config.toml
num_hidden_layers = 11
num_key_value_heads = 6
norm = "layernorm"
init = "uniform"
optimizer = "muon"
learning_rate = 0.00912
doc_mask = true
max_steps = 12124
dataset = "wikipedia_en"
MLP neurons of a small language model. Each row is named by its layer, matrix (gate and up: input weights) and neuron, and shows model dimensions 96-223. Each number is 128 + 32 x the weight over its row's rms, rounded and kept within 0 to 255. Numbers have three digits each. A neuron's up and down rows have the sign that makes its largest values positive.
A block is one neuron, or neurons of one layer that tend to fire together. Before each block is what it responds to, as a language model described it from the Wikipedia text at the highest values.

Responds to: Final pieces that complete abstract process or quality nouns, often before "of", such as -ation in implementation, -ance in assistance, -y in discovery.
L3.gate1752:138104141142084122083099134135152141186161161182152069156125176178155078137175120136145129159142119152136087111137129104182117148140140140134213192087076095134134128122104146109142155114160179179139149140178188104108198202141117106166101136142093132109095149070130170136174145132114175135127132103160103105144160139097049096122092129075114099083118141106158080152142071079180116171136
L3.up1752:120089165089118093144157115138138219159123130101103133060113145107143157147097083090178071094171180139192103143163133055102116135153087177163195105127192125103151138123080183085170115125135144111157108122148129113156125126135129119084125107137129108124134139136120144186124138081119114138150104112157156090115088119159170130142177125105152156127134157072187104147188129044089144161149
L3.gate2034:157165168188111209071054119122094135173146117080160161109122073168148081072198145104099154139146074107141142101122114117100108134159096112141137137120148154054124117090148074133135132126159153187137073159128199191157169152154139188124115088140112111168109160094103150181140081117176092130139187149161148164115165143139113061098125140174092094080151135144128131176183108180125087116081
L3.up2034:157138179117126096132069140150106150134136142092101074129166111127110086127147152191151130121182152107118124108140129063095077158173163148144112204148096103083129118085161163186100104100091119108130136132117151083130147173100177147129061137153106193158124120114106125098102147103230124104112194130130140147133144105165135058090127113177118167152130171159131104161184069168097130127094
L3.gate2063:125152188126149131112107111131107157099197133137095135089119155110154152167140092119105131092168165155104126156127166141145150199114108113126116108185126120158139131087106105120183107134182105094105110102135097161140114110141128177147111147149184162090136118095100135056156112124167099108103130178169130125145124093159078112097132168089137115113137127184111171142091131221125161095107
L3.up2063:130149151084150138129137120123101093188150174161145156126143132098106119105096148165140240058063113114100085113166151147158084130150133150143162133094152178108125113181170091111148123102130122110140141102145133153080121104145087167149148111093122125107098124125091158075102108176133178049138117096128130073109156120192085145169087127096142098182122157160190117105134162163124105130092
L3.gate2944:110138143147163062110149075113141150137124180098168123143152109139119137128104116126116115121157048102140125124146098070131104075090087184115148118124155199166144130077174159092133077135122155172087100190080077064155121174081150140203114170173156111071132158037089114071144120146112165162070130150126145074079070120136116142115149141144080148106104176122088137179143103144158129110185
L3.up2944:147158127133134125147139055095158107119159090145122102116135151106149061119126118100181130173131111111140151102103133047096087189131091216086120088062123150105094047160159159130122085149160150115140142125144207110102131135148150152148129128204072128122150191152166090102139150088117110110040121190082145083079142121113056128132178188130149111079133129165133129117131105114144098147126

Responds to: Abstract or general head nouns ending a noun phrase, often before of/comma, such as format, capacity, rights, life, size, -ity/-ibility endings.
L2.gate1537:114159069165127141178169159095170165127151136174140124107164113115164187132117111157069190149117081130116151106171177109123174148155150111182113092073109160103167169126119094132144085137115134127110153100066166131165120168152103094113142127155166143178089150153102132179111138115150154081105155064139169140145160141133132102125139077151155137138113143160111146108137080123142163134124
L2.up1537:133140217103142136152158131169165119139130098127142141041141178113101133077130108183129168163194137077113163118150152142116143186102068092122080067142087127116155120118050089132131132162149106127172079109146157090120178164111160157132143098106146173153082135141146119195135109118156129128150147115135171161086110095117173086151127102132108132167138230099156187179116103146098122144157

Responds to: Closing == or === markup (with its line break) that ends Wikipedia section headings like ==Personnel==, ==Legacy==, ===By birth===, plus occasional paragraph-ending breaks.
L6.gate517:076102176099179069135096108083084144137101142137125159154154123068143140110134128068117098154108131163107192112109148066127132135165133097137111098143152133162112104209150125076148094056182102145136173088095137152103097101054134143089106089080113165097198176170117122124060108157083129110101078143153141130130171159183152104126113143120186180103161134164162136122097144137150084118144
L6.up517:131098200081156118155109146156081096117126115112096144140097105113114156132119118121105135170125109152162139111119137054144120094151126109136102130139161132167120122117137135102098175127172127099064094097091103194129101063117089107101180155150078177154154202131115111051105187134083104183103125097053126152139093123195134163120174139108175159095177156114127166081123112118150144119155
L6.gate604:142125146127125119195156145176112127162144168160161123104109085045115130121113158132088130132127092170167158110092138097151139089109085084107154076148203156128146137185058114090149140153135135152120118173102105093073139108153184157113135116175134110142161116158121157113094128194089131182095135178112149163141140055142122126115070152083185162103071180149116086172116054124108113120132
L6.up604:138148194102070091160128154129093196094109104117107132123126133163154107160144110135120106119081141083133128158116150152114135113154145120102150139197158124084093134158066106122131094144074141191170087130089066096121129111125118114111114113129092136118076153087112076163045203183103095145147051120173111117117131123141187131170144138176084086135087147155104146125136086111101155138101
L6.gate842:177188137157102119091139131168088199142114152101137112134196147152153153156120110107104133112097123164141094116197121093135157161058104168127145105135096123124128157133074175151172097150122153090142096196133157076097125153138122117173106151209132150087127120142114123153155129144158080117188102140126195165135178124113142108037127141141128050080107117216150122085097176117130122082062
L6.up842:132122112126120130078123191096091074138146127146122187060114109138046042147083171118100072208103087113110145093123156106149163094175088125164138153134187152055134111136163120076116172078116102099145111139140197116076157070179086082111163170151171084162141184101119159067105097079142077161124081095164119127182109171137117151149095086175168134117161168170116063108107130159136157118174
L6.gate854:066124170109167141132129191129174107158113143150155084121091132094138138165123112120116056197119071143121150079110134093177147128182133142169124073135096129156151137074189178110108150076168151130108143097153089158107131097147184123153170181208138118128069124102124142113157109159104108139132107116108158139156132164149129108140147115123226103115111109105165128081100148121102109053032
L6.up854:057160105088221169134136105090141162111161129163150131138146097087091091165177121143131091110093163154100125080146135157121101087193169209099176133145137145145138133136166096136129171176152118124157115153131120143135145155110117143148137129181165175157121125120141189144126146119209125128148154134131155087176155124129168166139127067133111145095144175140164102103124166105104138184143
L6.gate985:193146111128147097162136088170122119133109162109156130124119104075147101123171094090111118089166087136124180173068125163174106087110128159111111104108115147105220135132103138117114100134130128133091128099089158118108134126055053141159177133125080129143124151144069101107112088151106153192161137127150116124096114085109184079135168112093165127121146144152120097123102157109177112083163
L6.up985:146115170082199091189173088118061158132088126142116144168110113120140121113165167142093073099159134089116167062148100149095127059199136169102069098109103094105162142099101151134129216164114095110109170093157118117151138093143110138133148146135098154182116124189104141126082131167171138101170089141116141117138165089106144066124076134077140216111175138105081104085149217116120175111135
L6.gate1015:165077094089081131080143081082154187124150140135165108128177156178108194183096103128123114140158150144105159144116083095143155107099112129106145128133200153133125162070126138066192082111147163187141225162106127089081103052097101124130100169123136125107084227131144119164137110093121114129094170148101096117195150121150182123155118158099128167095114114190083093101075134136131158163112
L6.up1015:086143122115122081120176106111093161078142114164159128167182128126159134128151054156113148128159148162102137123146182130125163057119116110103115117120138151157106156106156123088131176134116079133141188156113124143136085177096144153115155113124099107125101150109104146176192177104083134097088173111109149120141127106098231110083060171053127127143101098125087124131110121175128123155134
L6.gate1102:052133116115113180062166128167157127125124130128124174185155119124069163129071163143153155119082142134112146137121177107139142123121174163131117207107111094099143113138059114151139138169140066144097116092117104081113145086143142173153113082108149135133172148147121084157079134118169106109127130123114129125114146111149132169126131071123106090175105122171144136136077099122134088146121
L6.up1102:166084145134178160152101073115116140133146138166094199106115154134087072072180124164138154132118104126118135135124124167141118115133142168163091105108115178124115113107151112105095107082162141162140144142193151146163138104165162129110140222113083087142174143141139127125091083114152195118079159119158115168137156086128133125124146084194098111130139140155169124146136123100156138177092
L6.gate1643:126210153085097168102155099072146099188139152169119109148149065149161135142116112121058119151169071142162122141120120127139155115167129150140088174120115093146148107076153121085106167144133159122090145093089067135168137138142142185083118157091128113155163101146076135163115147069129097170160112150110181091138129114172143154106114157155084137131157178132121136097147151080125103051139
L6.up1643:123136084126079117178056177142124179138148071128109157154165159123167152119193112098129120106174133141126122159106103159101119151155084147106165109087158103147125154106067166128133077154134162064090147140128126138124132074116134135152105121167102091125145138102157100166125105094153128098134140100146164128160165142112112108117130177112113199069132100150181076188108166133128133145156
L6.gate1780:161170153120114106110166143139101175126178115115183078082134042109151153101147111158158131144082157082104103139103144115116118093123189139137101130123156108049158119117126151144120104122161096064057115126100098134122120149104120160172176161172131075083159112154147120050047173129137131073142124110092150106145107109117145160103116163131177148138116194127148109107108088074098167122132
L6.up1780:178164179121161108119126149069113121127177119083162114105110083120114151069137109152187115127099161112132105106101133106131154048140171130096063160130206166065124073168163160143167105096131116066133140117094140101062148128121131145113169168169104129106125112147166134080062162158128083131149136106055133086127112144099123184102152162083198123151121151178129075181156142111097100137128
L6.gate1889:082102101098156131113099132074203146136078081139110153053109101091127104163129164129148143140108135117055094169083131116148184093102080119158117113179113133172169175187107161132128165130132136074161097135169118143144152145072171142094166100162079122126089117118161203164128105189147136168060110087091172138072194087156106153120174132137076121158150070151086122145130179155163120092143
L6.up1889:130096096171161114113189122135082142159127152139125132057121176117104142068061134146177093146133133153118100125169175143153111131131122132106088157128101117090133129067088104119129061138130133157156077102158161124117190097106070137116148168127116129122091152121139167063087127163169147091188193171095123137121161129109110088028022161112153134085116137125126105152118074132104144111102
L6.gate1919:081120128079138140187133110143126164136120152186145146077172155143100141103079136123141171121089123131141149112080168133125155107122146151108122173135084106089118105159126149091146123111144157095066133171127122101143158077129151127067167115167022085089145138121088148091119154078079135134088147087118127106107074128176078112106077135107085148109075133144122111107117143147125137140102
L6.up1919:086129124137140131102089089055100175140130140144161105190113195111169086069126096129115185094129113114059151134122075097125096104161068088131130152110219180133137199137112099089141146137164156126121128191132122198113130062093098152131102168112130162108150094091155077094170105129145165147131188166093150144116113112110163129213166099157157156157159151112103104083139173070101145122112
L6.gate2042:184101126105113147134142146053112157120085135109089149089181100114103095148124117128117073107136149073131071149202140152162151119166120143124176117098102119091134126149135103187112111147131100123143101129089131120147113127200122141128132129106092157146183146135145109162168102148044166140139140197155123102141123125218158111153145121139187058122087076112181110198113170132082089151137
L6.up2042:096091149112130085050135165099139147118122141186114159149174128162112146129150085067097072095131157093136110172102127125179206135127100103138163155146148166147145138120113128184147161148134161108160115093141087103139188127125116143151133091156077156230119132134169123078145116125117103147224154138166142111189139138157130122106119134088127137112118101153117063154170118139134063108183
L6.gate2251:175149106117075168110114072120127182129144171125129126114090121101108079107083142189147055181106092092102215128171107097123121158179072123128104172213122116076125181171118086143137133157141106164135124191123087119148117101103142125145111128177082096143088081170086142057124111097055133151124192126075096116151083158161173113051132141118142130061160143200146116094134145114122122086166
L6.up2251:104134140129153137084153129127105135173135161101159097163112111127120099137174157137121110105136112134057184115140120113132113122121166110149128165150150151125190146148155136106127147128139088144094139085180154123054141086119174069156130146130164143162133127098049090159123130133059106164118082171169094144188146113150165143140130184139057153118059140074148158181152138111130119103173
L6.gate2459:109143154122174175114134141104073074096079106093111153125168088126129087103176153108085154160111042096167149130127119114060135157131123142151153134092117102128155161144128169129099148119166122126079105182091148117152129147135140132107056165094143135106179066130102151135091113141086110150093075107122156110151186120224133180170110102166107193146166093105126132097148131064114141082062
L6.up2459:093153146131139123115146160107162122096151104177067070134110144155161164188173143137173139169179164093137146122146144158092082124140071117129188080167176175037104152152139097162061189127138100159147110149129131139168123131114140143136098126098091116094165093117188129197117111133102094090132154068122148103143102131133099101176196141154163144148187142082164062165080101072171127076132
L6.gate2640:090126115166149137134118112095136161092098135107132089052096098094114164122125154141093180110212130120103128187120123123097176117113128120110123110149106120156095130194163134088141121129181188150069193173141138081111112114199109124093136167132071132117151118092068134144118054056087170157173128139125152119138135090118112139114160071158110080121119109088167138084105092092163136073137
L6.up2640:063153066144139163128162127120119172127175119173158078125148095124152079118089170136140145163108140124123041120119123086130097132157146184175134164159010142168113073101155059107175097114162156115067164132143094083146128115132092130094139184091116113127148077101098167110183134092083152117156138130147156135126110162150133101104091136139088109068107156108133078123181159124091070074144
L6.gate2947:106243177062143130121162183034122126069129125128131122166100095082106092138152175111145183154154147085146109195154170064073128167113170109100132097116159116202121083125081120128159127178155153165108097085089120128141155079073126102102119185162124091089173160129187135137130155076123081086113137114137157104173114121114091154096146103163135086129141088144100169107160107091120121180147
L6.up2947:165135180116145165121109075118145127100132180111124154121119170153199157074102137051064124080150053135175134113121104132112100105167063069184146162111131134089168156146140141158075118085137131144167155100215106165134111146119161130179184164175096068117166118106076109078113153054073126087151146149121111152153157129157138144132133121145141097129174127156163085086107130150122136170113

Responds to: Closing == or === marks and line breaks ending Wikipedia section headings (Gameplay, Plot, Species), plus occasional words like how and as.
L2.gate1884:093144103089144162096119113105130130122119148098132166040147161140147177137112113125093103152112145114117134088104157201115113167180126156084120139165152122134148072170102158132172124127175117140102202068160159107138211133164148154148137180123103076180127163141127141104112152087086099138097148099104160144078135137105113143153143118106103160118164125156079110189125140061168115154115
L2.up1884:114105064127115175150108141098153158127108132202124131109137095125143090138127156156084130204130130097111055111157142150092102122141128116103145129151110139131171050167095133184132083167138142103049196125130129131183142116176195167150035179133087140182139138135155128084148141148102131202147106149128143100191094132095108154115208027077146117101205100147104122151113180046175148148093

Responds to: Last token of section-heading nouns such as Reception, Personal life, Cast, and of nouns after possessives (his position, childhood).
L6.gate256:118139146180180157133149107070078143140074144161154155171066097072168115094165132080161159199130140121174147122156062121144126092127103186134178079110118129118139083110177152101145153174157155117094101154194126183151083104088203168107144119097121145119119064170154135119166097094104160093129159184132054088110093149062177070106130128152169158124122158129101103099098133080101146159163
L6.up256:118133106109128147137199143148136140058127089129114073085142116129155110129090116215128138054094198167132171133114133173094116146102126112139176117133179125038122150152135104067126079097116121120159120175129133128101062112132181082125101130107121123212081115131139113175183131117147140147117133136095077110123130101158150074104097132121167084115177136133126161128151111166098109156145
L6.gate344:132100123124112116086068110149158074129145153103105065077098083157113096067085108102090110168164119109051156123113084126139112143117122093130127115149156102093190145083149078155128125126160088167106170119144128140148164126083161190163145117080150139170194080112128191117124138156100119126219133158112084101094173119162121116219167127107143133123153174132171119121120076098120120118177
L6.up344:157115094094182153080153117134149137088106166152055115075112119097155147139111103109158172152126123128085141131072163147143043144126160054125089112089132033139123159105106138143154155172155141152125171092147137171086136160154170127138159084116156218166135147142133183073139091126111176127203143081126157153137185111137177094133110118070109124116120169134179173185072113147119151113184
L6.gate421:138149129104123109141151161131125160143103134108124089133180095089159142102119109114199189138145158148141148078122142102148132120093088134135140100114112027118112101064130165170077129092107112166129152123154152131134107135094152128110123092158150114109114110198099156168113143186147147086085142166152138184159159174148154112138084157085141122108073153070134082230147105178098145130108
L6.up421:106129100147094199103136135123093186178130111132118115168150125101053168105153086123111149179095192146196163110084155155149121120162104188112161088181140111129091112166163155085157149148116187172142119119083144093096123111141151080152130111103140185172097165099123165159090162122128154157100184134087095137116141114081143136123118154171144187142105172100153099117085099102176099152144
L6.gate451:160143119070099125126134146044105154137103086059125140114131098117087097090152130122092121143175144111113123076161101139153154123115185102071130114102140149152121099115130102111104131176171107103125132193131128144105158184067171126161122084041157133129126170129136068113131122133146133167101117127100125112136100083130090104146166096133126138138132185177143151157106128100131150114088
L6.up451:139168156169096116150143140077088156153105158068180161117147085193095056145141083117087139127138082137109159166136120120186132096145154150085120107207152159122089145113109080103120122119129116115113123107121128119137086164080166139156137128107111205145106114099106120125145123107167125139077184155132049144174126133078045106132116108142072106114059108163136138171136028133112089202110
L6.gate481:141116152129136160058125146090199160148131122162080173115094093137088112157205117110159155133068141091157155115127198103116133116177099122142109136098118115138114173127172128098072088146142129112101136123136171148113142118162085092102143092117110107124193066095146143132107159070127140076104098159169117172124129122117086152106121149145161060056099191072142157152123162180074101144186
L6.up481:167176128122052116138109100151129098047068127127105111077107110114139099114218169134101158102120115174162139113162135113055171084134122199140181173087154105132160113154108111098069155123122105210153115118139157138139120192174116133164091132108118078096190151054164128170148129123170094069120104152111072146115134150116114143125123097134138085137142067163137127154142113080158136149099
L6.gate486:161166152144109122114107144075096133098143131100088115107150227100113132149107103213151169122167169129136108177137107112153160147134127149102159074159090138144144119105151117181064103144132137105152163126152156123179098174066179110132156140112136135116122118154094160175108128086146184160033148110123125094091122123108137081030166112119090107097146108131112108105166070138111198144109
L6.up486:073133174111099099120139147101167147052141097155113122114076083102099131113084137131117098132171095122130159051088122155122073167145154122051094109172084154135092132118155133094123108107150162132182183137197152162130186040109135178107176152082155074114117181188175148141156067175100139142198115122106126045142131152139126193118131173159074117113142240144124094128148062140100123126131
L6.gate683:104167144125154154160204099141110091158111162132081085146087148107128116141129129144138148054118157138117083124149153126097124119141130145048174134041131135181177164128131145131163159134121115236149091162136102138077182110115114116144225137114114104148114073154125196102101149101141169089169092138118133029124111090173117115101165156119160148140138143135133101074199112107154102195174
L6.up683:134112160166138094143112118172136101120141107109125129076081111074104141094136132098125188150180106110087140159111151074071151143094132111135112115084109130159095138131126067089149123159145115174110143145164091135142103113131123119115133205084073130082073105082079109113163126136096142110145125128129129134063170162160087088114162089123144121124142162087169101145099125051141185097128
L6.gate943:118142160121125187139090119101120145100119125065080127073133066156140082147111020127134155090131157169141052108128184182079178186133131164131107144170055110153100165198164125132143164120135095110100093041171127122111090111097180152164170171077128136161143085111133086151142106097094105096069169134071151123172118140134088129094070146104120110115092124139133113121122110105109135146091
L6.up943:195107121178087114113112109106098194152135120108099150130104131134122144071136162083133142154115076143194141120124142093083183144160081163139099131142096141211115137089126074156135128144143132141110097053101112135076132042103101153108189117166175108132166147093105160112141125123122145135109149164149182147140154104097143101110148090154156131156112125092189094090106119093121112112104
L6.gate955:164176132156040160103206135184146093080155111143156127113127177140163104128103083132177157126119139130092080122107149092099127117150100148173155192097144159152130169128187150160196138102084117129101160178131152122131073055187136163097140147110146105112123127197149100134075130183107122087046144160124115152148178149162166130125136144112125134121153119114134079145139154141118156098159
L6.up955:128161100133121141165098134128182137132086116137156152175108122108000152142116147096138024178092132149090140104135194109130143132192155099150096105139105142160088169093110135105134132124133143151139123126149119159033137126144133069144145076097129129145103119110161116104183093106165082131176121139088126100132130125088162149152201114156143043132133186115125166092129096054159124139122
L6.gate1397:112168215102163118094137095121116120108099228182124083066118092137074068159141138090156100107175134166150171113126119180150148153127136185118169076124098131140115193170153099080121117145145125155069086119111169137180125138134162172099163073074087141136115097109115148110135085117095122129116170149144154164168133101151126097162098118115088143174106127116184107102150110155189125167143
L6.up1397:111175147163084149133097096102154091135152128146109165116149183126117152141182163157205099143148050137111125099131130142110101160116111129178131142163185113180122143156150135123069194126106151136091130118124178104113145142102072113127143111133154123111136125123120139136127075113137161142102102090082124158111150136125169158103100139155131129161093119112156225134091169124144101069107
L6.gate2184:123135144112162102178100132078090115127174125136133086131065099093092101130100120120135126090138149145135109179161111152164063094083110107105086128143104134140177123087108135135168105167124131076103162157153144058080089105121152130116142131183144153159155134124129190077194135091154119127076132096143065127167130084169140130134180197153123165153138159147068157170133176154132145181177
L6.up2184:180149127106165072118109142104115081103153084107179038116143129111114121118077153138120147156134217131079158143077145129067103089106194145200045187124143128130156170085189193147146087108088139093154151159133168131129114130123147162094119119126150090133134107144145162159091086139135124112142109095132104104173112154131168127126153142122175146124151118159085095082096128148112103110115
L6.gate2293:186160142108157208100159174105139067111081158163117126210140140112120147098093142146120143126169131105161090124158111121096140103082114062128164087132110104071147108095119099063139073159112142121102116187086093145139148150137114136137197058152143133141072116135109183152118099129112118126147106084172107125172117177166169148165152088173088125120100092115108135159121093086101138112120
L6.up2293:183120172111119113125143140078067119135162146108187170112126096151083073135159153186108182124127119071184158127105161159122174137143101097138121141062094116153188176160157145113105053161135125080116146090138180149100143217158175081058083137174097203147117176146124154169159094091136156100074095126164124105195082123113121093130126138102061138105170083132150092093163085097147130079126
L6.gate2366:096054168110146093098149084133106116142095119116108091112110133090148121042137130152112147082183146074121114155132186099098170139125103059092074149142122166164195113165113161119160139152139083166116084098171129134127124128120134161122150072130154166039053113191139183092140096124171141040142143149141099130106087136091110115077146088113138131093145147115104119113138158120121152182144
L6.up2366:130121151139160086110131125104107107083151111152080135154100111124120160103166142117153094128147159156084140102111061102106134127134090093127131086158125143166143111126119169121117120146096136222131155127143108124124103101129099181121145111166146128165158154148133109156140161160122141128124174069147096179123118098167159119142120113155134080098125202167150151119140079098150170115139
L6.gate2378:116137114069193166065136156092119130075183146074166104156085126146147125189184141127122115152096119131165085163160102074155143178117074199090127142167097126059102088143087156066094129117105112139147165114087167082120159079139142102079140206132173123129064094158132146134132085117142195163159159116112112084131117132110101107087128151125113128114132160099125157171093114152141128115125
L6.up2378:141155170108082088125169114151101158108152174166141164116131090125102022130093075088119167108111156024108080062119065164153128139119072129110123073151091126097080098105138179140149059123232129158126136106126136113067096091093154106114142076128120161111175116124106083193204133144134133109128119182116129144130138138132163104146142186149047136155129161153109115128138117093145087137149
L6.gate2654:118157152075121140127135115074141091160132087050143137140152161122133097087157137101121070164126095140134101116137171114201133104120149108093138160165197165163149148128081152112095157115093168149181151090138158112124112081155109078144178101193138165106161095195037123093118067137099169109105130140127114138170171105137121131118110104109148152155139092114155158122092104106169100131098
L6.up2654:155143136142092133076108131119127180150125109107176166136106099078095114121139176172071140162103116058131103126151108081063124122132107138111140127086120157194132126121173193124091091105119128131125154113178175136145076091158110080092085103144177184124048165112139144112058103154097119125124164088047113191162113080180088175089118189160142088120131131126112111122151149125160143134188
L6.gate2815:113140138112051129128194128125136116094127168118149097058173099140175172157077139141098183093102157165170129145128061142111130090129132131123106069092145182145129121153118187112144063205154163116109201052156146102202178169136155133199123177138118141129087211130083193124110105099142115192132173121155145049100173125111129156139136140126131185142139148178152209179125064193118140125166
L6.up2815:110171159118179103130106226144053061175166152184151124144192116129134115112146082145151195120114120122146185127095132146106109119180111118091130134137174156082143137095116148167152067141095107194105180106134114151179116152052112149089161113143124159165136157045098134105104074140105169164134095163146094141119121111152146101118196119101203110119135151110065111111110139136102092132137